Part of a small language model's weights.
Architecture: RMSNorm before each block, rotary positions, biases on query, key and value, tied embeddings.
Training: a variant of Adam for these matrices, 115M tokens.
MLP neurons of a small language model. Each row is named by its layer, matrix (gate and up: input weights) and neuron, and shows model dimensions 48-143. Each number is 500 + 50 x the weight over its row's rms, rounded and kept within 0 to 999. Numbers have three digits each. A neuron's up and down rows have the sign that makes its largest values positive.
After each neuron's rows, "fires on" lists the tokens most often at its 100 highest values on Wikipedia text that the model never trained on.

L4.gate3:358466503479503546551492577524469477443477539511553455528554485491534516505375546434558622460500480495503552456655487542580585539466465569499503489477505492477451530558544542492637391517465497488458464461581546620546516632588612547501437519472497505480437474516481480484561565502435505520
L4.up3:510564470457524480493469516536419538475546453567529448538571526575472501554510555476536461482454577554478439546481527499591578507430485472540470431511487560513530587469555531485543486456452470500467568515541405526526554578479482430564473474472534368582470466565542551494547550571515591478
fires on: "as", "us", "ir", " am", "As"

L2.gate1:376483503507487456488423495467502506427571487473537448588617457522502427511502488536480564587529457504504540467392435470538432485486475447459494509507494554421509538550364491426564557521393559483508515568484544526504425517550471455501465482513482519494480432430510516466488489554485497510
L2.up1:469494450536574480497413514408520503404424552420480507489594498541546472452442475503507506477528517457533572571488566472531527474499436577497425438539512545491454485545431592473515366566506525449458448486538410481556480425585449499523531583418504508426549493517486512464424524486458431512
fires on: " | T", ", R", " of R", " of T", ", T", ", V"

L3.gate210:582620490483484429436557483463541465531492459589552481495539487541427582534451519480524333391494430523511458407559550523465540453359444495489449501559508479548472482504467501489514477487564489477393461549510501516491391455484437471539519459472431501462538475551558490485479445546513554434
L3.up210:477545479477540468483496423399536489466553497557494439523590408532502483489464542509473534517504524534484545421629510495373504502423414495484565418524433590502471483460503498477550455463505571476429499530483433486475464440480424471535492511433499496371531458621595437455554498552457469467
fires on: " Grand", " Pro", "ro", "p", "re", "ast"

L10.gate107:443589493487467365562464472359644476414508519468527578513593557538507514527478566507499460441433562504436466412486514548438622494503485507481528469535540538433381557569545464522489571416531548474509432477468417497536497565545520505558626497501484482420516442501479520493481467526543482463
L10.up107:439445496453541502504478466439538516499534513507384529535478445496563522530541466511496504579437415456525479545442550506517447495468497581513544536496515441401569498424500474468444471558552531474537545476557628442478426480494498525551516488491511462532462529533488477502480507582582472442
fires on: "m", "n", "ro", "al", "e", "'"

L8.gate30:473507487474464451499527451547475478453505573498514512541449442460531513472463407554415482397598462481462508512509460502497635551428590487462478511497522499455505543555540474449401493558516467514384583523512585476427491515461509498480570577462428485496470489521556410467515475501543483505
L8.up30:525471454554492467548539401557558436508506476526532461489484492549518447442476511580517480547619515507456429472546470546503533468540509406512476443447485513543496562525515470450536482568463586554470541522563517572490514577466550460388515488445594433563533437568496325560642547558461534464
fires on: " w", " char", "ig", " un", "ur", "leg"

L7.gate22:459553525445584483466592480491486503481472510506427449522533476481450543505450510479428592562511491503464521517505519607466529478491520400531460445497613494538476503514442454377414578434527433499498518443459495494548526448536530571495572493502447422486625500528436446453589504572468408506
L7.up22:527556498530493538476472486531486504537491462496473548555499502484499526590436397495503482434429525494499549544362577536516554489427520475544541537512478529475523586485547520494492465514643447490451447598539515431534504452451538505564484566437465460517532481543427432485502455479443489572
fires on: " dec", " coll", " Dec", "iv", "th", " div"

L10.gate279:616482458529535553488517446456483492525387489453539510448484487517468418546485442464518486619495446569559382347592488478404536440491557513515505542480516502447471539437442535564481462472469494481554494488452553575568571622585411423563545480458497498469498484522491443523528468507488466554
L10.up279:576499555521456442595500525451492562597464535441510571417561514513470471467561507546515474537533436598493550576588485567497530418578476497508493562497518476491469544428503439475450566411448529496507521496429464516568497563466546507467313421464539467560449466515538534493588507465470523521
fires on: " d", " ne", " to", " her", " De"

L7.gate175:460527535532528498635468459521466524322486534454544361443536457443585528530539449519565464457453590460527533532502465474529448497453612509512414637423519508479496534460511487444494456492511592469480478495463575500575542439421480544579573486599534579548416544442504508506452588523479533517
L7.up175:510503500484478412523572522423511561502538448504551506500445489613527449534557554481467420448474566460520461379480552514468416507586529517487551480506451552503393559450532564550457536591492370565433409476456486570588473550484489481521473475497454541537473518635490539421492585542592544592
fires on: "ar", "am", "led", "ight"

L4.gate174:454468432607454545499528478537547472446493525483577477425557404434494439432549396462406564434443502520484608541523444545528561574518567401482476507497539489462440515435470520454569439510546525482509499478538456479474516478461509565509498576581529537527494492540534450549580562578512600563
L4.up174:543435449516571527551476517561507504501469469573497612594528506504607522496588457581459424480464391509514528480502501512441465523537495457479471448577524479537464491447524501552472551500517560395556432512564465514541465511523487526588445451517511509533495403519503468477462503526579480473
fires on: "ad", "at", "red", "ors", "ras"

L11.gate350:359478534541463551488442508565543517456471490495544546450516403423503475472556440557511494486546491497491432566515454492458618489505474430488515448442525561481482480470392500452463472515531552548439596511442490526465487517499478454467486576454591543434451542533518462521494522575501431478
L11.up350:513505518487496520461448531542566426496483529472519478425429418474405519438506417532645557433461520589654463532517478502479571611503483454559524487432544443507481496495431535444463450476492541524522467502354523532537456498478415448509564529505548448560496510522557521506473619521446572473
fires on: "or", " Dr", "i", "ul", "r", "e"

L4.gate413:502536489501572481552543431518483458475426538459429496505589468435489533571564445442507475520545485543532536441573433497414508519437514513501498455547602470435476527522512487489523481523513476421569496528595512478480549564509384487516548485446488508560453520527494362580538529488502513491
L4.up413:506454487472466535509436489493561501469480576417497503481542412445505532582494443501483456470533471581537428563498662472498498496559523515471474455471506459499458476439535511464544494415538561499491540416477484458540522459502495573529499503505514557464526511567536561505444517396482532499
fires on: " her", " some", " what"

L3.gate59:525419476497426566510504502550501517564456510502488501526524482517512501490476577523530452474514588474469468468423517550565554502553420480573500675472462464537466427429509577496543568514567467483475547392554431396483525511522515513454636479453467481502465500399571469506503486523539447487
L3.up59:483427468510535543592499514465619475405546566406450489494454519421431492478512497529552471487613478491489467621509487522599517494678537535489435491542479450534470463556474518492553486480481508468527511432430466450535490533585480436536494607492521438485448543475381484547531586473481574528
fires on: " more", "ost", "ans", "ust"

L8.gate334:467469533542478535489541486545517404453512449468485519443594474371422542564470571469537565516517526542478527432452415600490564537539376427448480483495541549490553448553462501479519454571426516471480436484469460589462555557560423550484513475446566533543440480463588458572494521511552535397
L8.up334:474520487495462533477482527526518512430607419563543459592488409393500499440525552544366567484453491479448533509522463486577518476570397446495563445487477438498490484494470484490512431486497577529472486484461357542607573524493470519566521426566447492566446485486531495514548532531452564481
fires on: "y", "ud", "ou", "ust", "ob"

L8.gate439:506484482537578438443530467508567460498486525396549417477509564427518512595539528505535472573487474595522495441451451487535443575608528509487475463446546456475519493399563469544468519392560543515589476481423509585452540546469393489580492558444482498544479482437495487631475415521416559532
L8.up439:474497624530495499509505542459488531555514511525575433515485505357496548491558472460601554572542443506488544512530530489408474499485484491544415509450499585431545470584436549455505525445513527479516495425418518496490486537453452552523560509453528522530513503519526566455396508504469470543
fires on: " rem", " bel", " ren", " intro", " conn", "| "

L10.gate310:493523566440508493494558490515525513565447530444560539509501429442537451449479374457574475384463536549515476537508522428473556501503514542511463524502495477429429414514394470534473515497447493570452505506507524536424529504497519539434484545503466527535589496515532402450552564493465399531
L10.up310:560405527474479498437610450503474508444500490490582497565462474487542448547478508538493505496538492495520548504468494452536498549532489471472503511582443435404418499501503522506586536546453606533499454554513560642553462413475576472512491542511506581539443465503514416394485437486540413540
fires on: "F", "f", "od", " Rep", " (F"

L4.gate280:452536514526472408553491511563535511388465489506509535477518452492486428427510413568369557566470521500500452500499376501487558477566527520526502494515500480495422489566490517500467479435448477482535461574541584517573518499533428432495523526464695504590528509501519402466551503495531503457
L4.up280:452497399558435564503541482446488477457505492545536487499596497581383451566542474544534470394468550516505574515496489462486554449577494511464491526550453459565549610524552502474552460516486502532504455469420515488502517550335463500500505477595482516445485474547468463430539491474486458489
fires on: " Sch", "or", "er", "her", "l", "m"

L7.gate340:464519437582534490521496553498502507400498493489533495441538401527505478485460404512483488550444616549524519632472469484552530437483476441507564556523591490438477598520505488536520473562512482449440558467474486547464404591444470472542550560465520527516554468540510490499536524545330515435
L7.up340:527470511477480500409449443479399542571512515502399422512469412448536459567480473453499465482561463506550400511533530441486538467490439500428545443559536495472505538520504430519490458532478498365427553479600508441458520431436454433505552490466449496533463506590477544540500510529482543482
fires on: "st", " first", " per", "her", " ="

L3.gate118:453509544457508569594524488515569514488538440581626498533492425388550529440540511506526569448479506535485512456484423569489468525465532482568465546467492444550547477426494485459469495535540513582444496517546576488512504576436486550503418572559567508577435445490464520479465537458505548537
L3.up118:607470444550552510455538442601501559538428485565444503549459442504462479379433509443566478551544530529487510463523485420495584470553540562458435423476490513529459509463479475553445379517535560461476413507524499551576416418452474520547516490452433598493479490540508452475527607485553550591
fires on: "ad", "ar"

L12.gate156:511425510523520571554528575447539482422435491409518528569513503467416506559486424421519539518510559538513388451509502541574451585544499458504527462558577595476482460434409518483421470506505543472511568485476476524554543488603479464543519477466542550546531510483517499487473579435392611434
L12.up156:431407421504516506494400500348436439481582519505559560457529428473476432505551437547550468468577614529560443506501522458450569452495454493457518458570505506523376518455462578487421488472527452515532554529468503531530545463549456397456524496440569580455520461516500563490504578458520503412
fires on: " every", " one", " any", "a", " some"

L3.gate239:532487489393556526520495529448457479445401453541507478424639501490472553511374506454552561552531441528464515455494479488479509525482571437578570483490508508479441561521514405477499467469395480460444479486553538492557602566527507499559540544530529552492456391483530391433519522540407523460
L3.up239:453444405469511495540495519473460554554528539536502455566531485451501506486429414442523477515496395500505521470521547445505492508513544501506590460506452483454518501559532443430567467503434541511425529429553466569549590458463598489458517550593400543567447402498533528441396493544427428507
fires on: "os", "and", "y", "ber", "ip"

L8.gate286:495515512556521548467547525521507477478468551444564472390529588452438517545507481473542532499571500575572506529495437602467538532572549495557417499435531517581503528482477491511499423398536570448474487443335438545467504426529504463569514507549522593576500547446458552508502462454548498558
L8.up286:394537566449570604481505474474470532527517513481610479537507562523529601568525490448401525503536492560521459444584468535458427502500519493553533457520519601500505558579570439507605539505491497518500571497455525471505590426482469531563557512453503486472363567406451502548516510562496499447
fires on: " rem", " bel", " intro", " Ukr", " incre"

L11.gate85:489463482497505525455446488471583430419411521409512590494577466541498542531526432512573487523503485620574434445483466505417493537472522478519528575465548484476392505531484485440505501603529481495442537537413478589478450558461469478506576497401508516432464524574546417465511487529462429515
L11.up85:555475450483489626459492503562519432582415443475530632493529489426523574586547512489438514475535476516515430492527494499553527593521459460530569467531489502419427524604525494515485478541483526561418516551400437523441487451464462483472592503521487543374470527552598491421499470536537437470
fires on: " E", "E", "==E", " I", "I"

L8.gate26:468497547468438455475511571492531411567537512489579536502528457514537514457528418415554496474519535585551470582465466491383439547544494467575461457534527471473495454574527506500543502513615439446482464435404568492536490464622447469544486586486490450451456504571470450481551528556404447413
L8.up26:447562476442524455556513539487505395460492596442502519453487432454498531535486389499544468541469529536559441480436523496443463479515545535454478503559577616465554511568528443509473415548518414458469486481413531499514491483653370477535498506533609527457567483465502458429526500488453496427
fires on: "-", "R", "M", "\n"

L2.gate398:457533558517517545525513561528540500480486576547517528404556532466538577589508493511573506538559451490465501489564422512522478578436414472564444502483569559483464486471482465502545478477503436512513557424402439521452524550436517559524588457616524452477433452445553441479522478540404505503
L2.up398:587548615462452501520413559560488484523519523416451498517456539497572535580491428521582453499516535449493520500444455448525579529501504448452456516524489583464446493446505546453510575536530495633509517458487585515621477568529552411500529450447586429513496522488484441500437542464566503481
fires on: "ab", "or", "urr", "ust", "al"

L10.gate172:467511484549607403519445497469551369484472576527549482455530435487439442489455445527563551467501514592532444543571460536560559516521488496525467527476517517467417494507409520465517482578482482515450487552494482612409468507494508466518554527513488481486519450546468415444469451529423402436
L10.up172:466436482405486498462490489560461501453472456587463416477456461461504555503478430618555559498615494427436444543633554453602492476483468530569503489450520501468534518480523495483497531514427503523502439524594502563483450433422512452485567523505508429489454531498439441523502469557410436489
fires on: " st"

L7.gate101:400473588532425483585492465518564422512463574536566508458528434524569524432472484473493550449496499568529469562539549484521491474594516548499409607532542487489511483525498419514555559486513478489489527481521598517525514497464585476397550550491545548548579474478468437485476472515470447407
L7.up101:491458536495405449529469479495486417610499510581446496477405403488540519514547594441489537434608458466515517475420523419471518521508589562506568490559457505495487501524520422517518575440488492592494502615496511507530473517479669462478574557536422559539541481528428462470484509473459479478
fires on: " ex", " c", "f", "F", " (C", "C"

L8.gate436:517505454470550566504609436403434440416473543472425509472528513520490502509499450465506512479475500550604502513468399512511419439476540461466458463542631481495541489430359536504448545483477386482537545480496551526489542530518496459487575481463518525596543434452514501485513518574514457461
L8.up436:547482516403526510589547512504461419481551458609433456491558505554504572470465496446505579529503524517540526492472483488445462461407476521549474439497547526533571479541407498444505567506424480550509482461587542462431569555573490509400509490472494477608555496435507496461509563487596490441
fires on: "est", " act", " tit", "ount", " read", " term"

L2.gate268:422467515547498493452530476497549468485552503462390472538572483466580425443544620498546510537544420477468533416390447415601471432521408527413457548497518523488481427436394577527572530520441531517517474509479495573517503513472450461525461530565547510428541477474510553549481485467537551552
L2.up268:373421523564557540426393512518598529412519541446430496481533510438512489398495456544459399488505471511507538517468535453531556475444499451509473515558525453469422537514472486460562460542405556447454527537535534505575524428486453545478439484570608373492466500545411487540558540535459527479
fires on: " | J", ", J", "i", ", R", "; R", " of R"

L10.gate267:524500489459483485507517522472481415494469523507482535475501462486444496636465516561454521473440464611492515507386483538449466588485589452527514529465536461505393418502447452479462430442534505429510468513465380543360544499442525505541570471545498460565449470499529440440535488548412495478
L10.up267:543507485528468561533534454618426500584519581527497480487498367423472518493595489465558577517534481419432520576559538493501492473454481523551464483538530430473538502562437500561424549496459494557392502556556555510429397528474501574463572482472516436576589548499472394372480490507542433474
fires on: " en", " acc", " con", " rec", " re", " st"

L10.gate248:548508477508601512561438468433572464475497584501525514471472537556524580584408541466501348503564394509549432488487465573466499577536458522515512524574485469499359511492513592520515529550493481519519501510486537568524563503616501525494538473489481498487492570619532542391498443537432409493
L10.up248:385487569487416457440479474475537533530505501558459580476358545516516490463555499610566511482470517461447458487467486469514582444484477546530454527502484497488410585499456420564457480584483495547488478551394474457419479500530431471503551576480547422496442546483563485534482603472476509518
fires on: "y", "and", "O"

L8.gate31:465553515451552493527398493448458519393453662572572504482471476386530541492459462458492510453545458520520419505610493635471497550461553426530517427459558543554521469421500553493464490468436525429518484485475432537526464454512498477462535517450592401580493477477464464493456478502350417493
L8.up31:477426477517479461484436552450481517409509531574496381524452468435443525486506474491521460537538477553597461459542563527480481515575628447631503492440524465536593593462521541502441475502478439488482525460529490600477541540483508492593632475430512496480493475531432499507482521529342396558
fires on: " st"

L12.gate108:463464467469618519450505403538505480461484512371534487455504539585420473637457473492566553509529479544575502533496473515441505531526467526517553519524585530412475511510516442450496546583495449517489603464507597510456570498523454498467593521498609463469461477539536446426564515490359394446
L12.up108:436522432495637535437544480508500496541546513382480461455439588553526471565570438477532550527589521532550489537534496459499526450483477458522587431461571564407553494550493368506528531575504478435517470485485530530520551488486491444526560463501560497478489513530539384532475504479437488473
fires on: " not", "'t", " did not", "ly", "I", " also"

L4.gate207:531442495582490483485512413424520468526551488476585544474520511481565524511508529445575418461518445509509443524473451477462494527591593400477486489475502490411439461403393590492558552497444418458406530422538589575495448522548496403535590452467519608477515468395477470500451600510474512510
L4.up207:494490431562469507594523435459590383478566470500571473516484477432576472556459435553502478504469476522503589400509569463481584405511526501443561469537472517473510453533535458518479506518555482505521518421465592549582391652448527477529483470546398607506525497530460497461522496541553409487
fires on: "z", "up", "ent", "k", "ones", "al"

L4.gate249:467488529531451620514535377438566486408488511494558419463439479425440481491536577546466539503494500495483577441518482527477585527522592470493533562477526520425504467520488532441481446622583520493538496518513499564555563526503483579572501494503582567496505491487565456583483545534471483504
L4.up249:472484485454536550463483481537434524411514490576507415498562502467524512460517552505437529596489559460529629454440469486525492488453450522538460455623569521550476483568485560581513538582567578437574476472483478501464501597399460503482559493525518609478481505612498541513470564555543437521
fires on: "ud", "ou", ": B", "rid", " a b", ": "

L12.gate25:545509592509502436532476517468475480491509481483560477532463452456511471552425493517436484504566496560580484438499488464422533578499472501571448575534547495463468523432554492502502544491530464476481485519435504518502562624576429450506502518485466497524512418589448479546582389472556522501
L12.up25:594559600498476524441447460546348469414550500552484456476517504569523512554469640499464473516452430494494505480489461520529421499566406537489458560526491522428520455474543565439480473477451582571621451493454536568492482475501503517429491563481600501481434472446465466485569498530449518368
fires on: " g", " G", "G", " k", " h", "g"

L4.gate324:529450578528512460483554496489521566567514514547549484527461537480546477477457527418442533517513595527479443645533467390413545556477495448477499520534490489531474470439555542568609584533506506476469541499550534494448561526471518446573609498505513599577469479408389391484524535502396519476
L4.up324:627446529631410491541524456483493504571501515503544469461510529591500546555562479473496443468598570488513587498497540440431488488427455520531390478498466595521509458459551468455437489634433494507533534453420565502488561510545591535471504484414456549470520482568489509515543543470467468580
fires on: "k", "e", "rug", "av", "gl", "b"

L4.gate155:436545529497469494551468511533555525524482461411509494503483502385539549457510498433550509419505468528523472470416453526442542573465535469546483514549567511541602422525457505476538433482655496442488458464530544578515501549510564539518485527423455514584473509388550491519463521491482520521
L4.up155:441513547492482486456516484405583514545537525490654471529480488446550518531520562472467501495611465534549456605502471412517533544544478538501547519581510495559501463487564379569563579521526601374610556545557542512464474500477586527516511555522513446530599502529404504507473451509510472535
fires on: "il", "ill", "ferred", " direct", "ained", "un"

L11.gate316:430483502457443313501630524535477533449551434493628492562496434502560432548479568602553392486557401538504520431398542447364461519592453490463482623497540575476429524442546468486526485580509502562527544496567519494474433582504495490491467469484509550487439448482486522513487533507508466497
L11.up316:446537688495523502568481439449523552534427490448532550554540462498507438549495529474583479569602489537540468399466516495429437491536485421479468527519510556447506450341483540411530561528416520490516479513476638611446599515569466492460483544511538451552470509529468531458546490495529409506
fires on: ", G", " G", "G", ", K", " of G"

L11.gate116:552473489509543550533536452433519563516398521372453510502501518545407458584546375451578389469567575479463423545430506481421485589496504420598475540506529502410478527460546549494473508490427493562539552490470573609526537508533399525539522516447594550477483545580566429488450494468473505504
L11.up116:461547553506498476482563422492585481559444552456521469520389541546500573603504576362534475577507479477501505482562526491516505465497472410519547448508457444489493460429547394596604538487503561523456613487527505522527498426488495441541594504472562438540469552561536457498357507435482503491
fires on: "ly", " also", "ently", "ually", "arly", " again"

L10.gate298:519554541573426515491510509479522533527553495459537477496476509394480532436556400499484387446367613520515479485533428463598530483540516500494525553458572617518556507503592492521523482504481496500474525573447562503459528584527501531425491539589503531563548443545596454518501402553481579514
L10.up298:559511456416533539488420426582482531573578449524537427559485581483485470513445492453519499447466445544565466426473495541535521471466581561415491484439540513519560457547544517427598471510440485455447567621596510474483508538483489498475523454517540516532547454448602569540539523457501480562
fires on: ".", " Un", "un", "\n", " Fin"

L11.gate290:395555489513521480531501460491562475413491520456594423445554452459409509520500395474427466571460433574555492396482468412602477490468603515492451574482528431517585546508502497554485461446455564511549502508423489518517575507505483493474508496475434456502610453497537498554447475472521584487
L11.up290:547536567430455493485517477403389556491501493502494410423529465483560520534519549532506578455494535566575518514519465513481429569537492518505500535475530475461562507520541430484505508581457616466557489521599484490495561441483553485455437467461439548588425456520559523547565602504469552539
fires on: "\n", "| ", ".", " | G"

L11.gate101:416436436502481497472454505589503448544460491450488535548515461496490542450410450532481556584591570594575456465455515484451399462492550427504615501517541590493547484421459454440484564475598610518492460516534519484459423551448537494563594495441517522510507558472514528535476513495497515528
L11.up101:408451551526499559505555484613503497568529469470586509510528477503566485531417459477442559456463443541545530539533505392565568568508533407474562452504452437565570447558451498530443422540530541503480593544443486561416478480480475529465569542490488475498440545555560510486448545576470450502
fires on: " E", " and", "ud"

L11.gate365:481475455469499560432559528508506400515483470416616520487539514461450520590551575449408580509467437551468540480443501478570555589427493419504478514530547527371532504520520549443560439490462499448469513559569461520498487583499485470493473508446610544466416488587560458474439469591494463417
L11.up365:461497458506420579515403453485516515457545472548506600485545469293478445588480499576518522522480580489485564538442548508507570493580507404490496515592451446517471435460488496484392536503537514482468466474503485567500492558476463472560488539554400602485449438470449529486666444446509442483
fires on: "y", "h", "ou", "–", "g", "A"

L7.gate406:528499574524566600470524631422535515451494514441396611609504436461505493561409509452534538573506540504541549599443467496586540520528515541485482454564611462470506519512545428459530526439527463451393500481481483591502622486464462393497453506546514482477457422438483470446646504545495499498
L7.up406:515439526539506467528423433470513501446565514478597534458485576574573606564442530355579536525531461493440482504450457484498498583473484517516500524508512622417510486459517499539504486514521463490491491429511536560525508410490562529525537459456428483545593516492492421518490417502494433508
fires on: " g", " ad", " As", "As"

L11.gate252:458502632545479426458445550562525509449492462522502541559550501453524525487489444465516478466485516542499447461522511444447469543623511446523403494548522423530354536549552354467570485446485471522466559448453598471465508537488514494489482535445592443487529470519528477543444481558448569488
L11.up252:522509421504469463521511510464582506439443541450545500449495469481501502492610529516515553448443563489578467508540512501399458540533564526459563414428496462564557483530435484486472435555467557430493469487446570507529540498475355523424492560568612537573401489519530406582515592514430452567
fires on: "or", "ur", " km", "u", " br", "r"

L8.gate373:532498502449618491546537447467471499455442602576562487486531408447523499475427443459509547523489548521525430542601514577454453497533556576522410476589572490453512478525461546527419555528475438541490485501499510562345536511558487517510583573409409499510554538451495424436409516519454430491
L8.up373:578512565402487473544592506530442520423482528546586479485506408493620556446456530516491483509492566447460449520659526545468468468444547557544445335559507509485526537581432518554408565519473523550440440451560453466428519435495539539466489508456501483557587566490483471524465479505536499567
fires on: " list", " act", " film", "all", "est", "alk"

L11.gate70:475482518568574492496503403462434491458516520491468486506489492479501545577468495445457381555554493537514401495498495523441461525531533537554525483478595588377519449480525507457467568504495422587541469455430588499409610516479446447499518509485549441496467573567487514497541426489443452470
L11.up70:478480527459572447512513564556564489556495500575432503458480511604492539432519530470391528553473469487461447562544417507524502477567586548475574555521496519509396471522470361606498531552520525519535564557443486468462509506492465526455516470506458575572616551470516513556474522537486514494
fires on: "sp", "ugg", "omet", "w", "and", "qu"

L8.gate278:418469591616515410486541451472499492406471572421580509410530568433498452493453478428489500488491531578529469570516456583480446555547573500519515546521517519491503542494544502547542461462472548416529488508443607580437546503485489441508500438564507490565559466413403466450489482541443572457
L8.up278:355494540583547441443554474476465524524471490471489473551522610522522450505526549447478528482508458484386495401605494631512476510572501564503446457442512485449516517517535444501517467527508551495522471534458436507536532518563513574413474486531446457545480541467514528469509458417439505544
fires on: " Bro", " rem", " att", " bel", " Street"

L10.gate394:518530415521502416596538489542504496483491433495513520468568481444430601472556440516457533475487463519447590503496542501487530516505460373534406495524592545528556395560461416517523540484493505417535514482547462524471464462528576502516520530549542514551565423484473501472513472434509433473
L10.up394:453458367498369482530613360529538524529509492459464490519570532418418488463582460502519540448446482537516497560511483509532575463557440398551438501477480558491458462520503398461486514554574509428413482547523495465467544490495605555498486546547462464557583452524479475492472418434527490551
fires on: " app", " coll", " dec", "ip", " Dec"

L11.gate201:491457493478539513492535550457551530450428513435453553545573413414518454525458397478496538498488516538580487504532531452484438585607412465466498441558532538497490505549449507466413477506575556553524511446505421494422529541454409492543569550514442459494490536503486505521580434489406476521
L11.up201:589470495481443514501532456477420562539469469515622459494520485539555573446550415478528527451558506500496468488634472534523513560461501545468493466501488515571528557504424501470477634570513511531528593452431545352560496548491566503536550455436489573501442548442483499510463528504488500531
fires on: " $", " each", "re", "he", " hig"

L12.gate423:406510548466506513551473541524455535438492510495499514449544457483465463542449424532595450443509485509509474540431434483515585570455583495505447505585500464507423442549483606525471534497545452407488438520503522606552455490539456484572601583520531524472444438544513560472546475514468524490
L12.up423:442463449437496487421461510510439538466500476534583501473531401430404518549498444581508559561468536505527451536413468454544515597482559523496528485528520428603489547574561580521506534411479545532527426544553498488466476438493406536516499476482563517494454428511548434383576482506491551475
fires on: "| ", "er", "iss", "ile", "th", "or"

L3.gate7:570590498494486571544422523568566449455411529408525504412478462453534522498543466542531540504555587510508521527474469505479575532459597568487459507524526596525540469465529488525552459459524546472409410527531587470606590576487598488451523498572476604489518544465575558420591432458499548497
L3.up7:533588489453486487476481548505451406475476486530547524502478400449400475541496433498522462504469444534471516533520605428596469505479471528485499576467546413536532475512597510505489489476523553493497443548555416498511556507420512492485440475476516537453516536494594542515398512536478447450
fires on: " round", "a", "os", "air"

L2.gate335:534558490490530544566569375564503514559505463474532547452559478468541480539503451452454432499481433575567527483477501478420439482443460509446484517570590456501565504511512508474482471438550595417494445509519539463496430468533449430442448552649518532497532431478470419424413435421528487518
L2.up335:549460497468513454567501399492464496562516478560513513516544457545445483537550475413457517417443450546596464476515509408454518539470456481444473518583507528488561603537525503508483470462542541469514507603609503407542470479546509475438402602510491530444541428573528441471440432488485466474
fires on: "ip", " app", " App", "fess", " Play"

L4.gate366:443565466505442518582509490464459452516471489551630561477543403515461557468494455402512515485471477449500583468503413563544482518526549650483476493524518484541488480574465531552593496477451489494561480633463452563548541473471497544536571550591515574468459505440412405412541483506466397490
L4.up366:551533450368526556513516461649475494515487524471468459391545410554541495550546474456515628446514459523581442445517574565514499515463506441385534529530540479460488441558423574414555533473547483531546522498529565474523482480580631550350499519518472501505542500521461540451459450501559483496
fires on: "os", "um", " pos", "ot", "als", "us"

L2.gate35:488530496504503491548474597470463472535520598446493530472512559462581419498485547441594569501447560486550571490459496489507535528583584477424465605571547484398556524507486469475612449505540395595474557495568466540525523565557554469432495544400448543459521444452513470577476543492476435492
L2.up35:526571414465534508436468534359566506542546605462515495425485505526479481564540494479455489503527477464492567481539458517534487628432518408471475564548537483490539414532479492537516529559507372511514515420517569492482460536562578418525549500413442423530509475457516406509433545470484447499
fires on: " g"

L8.gate405:510425468489488416509460476499476487496469521459512518471538471511530609512538510519480532491572495563568491514516401600535556521440538560539493465516562481452495560518478553512522442529504546500387520492613632523466510491558596538499561506470480522671577509479522391396528545550424470447
L8.up405:493445414495437482532489434431497478464530539477505434449481542599486551524509475545563517530538578446497452466484474544397584560539548466561543465498482475456475581450527622506489442427452424500415535476436528600469586520565547450561546452444494502598457521545438463473578559491438551470
fires on: " am", "m", " pro", " ar", "ed.", " up"

L8.gate166:540555498458629491535518499552569502466460514521507512451552444446484523514451495452518535517562498526492606552480518503465564538529490560473509528493539586574508489473489607433467564517440534496451481521508509464547570517607467513586522553470543554470473496460511532426531459616545482473
L8.up166:510481412491529518431475516546553460489545490506527415450569482569476449600500493478606504478583439523645514488413594526484413515511430465441520596459535464489586438523524471444505558473471598573469490530536512531576597392444547423440479558501406549487578450501474485457551514462425482433
fires on: "os"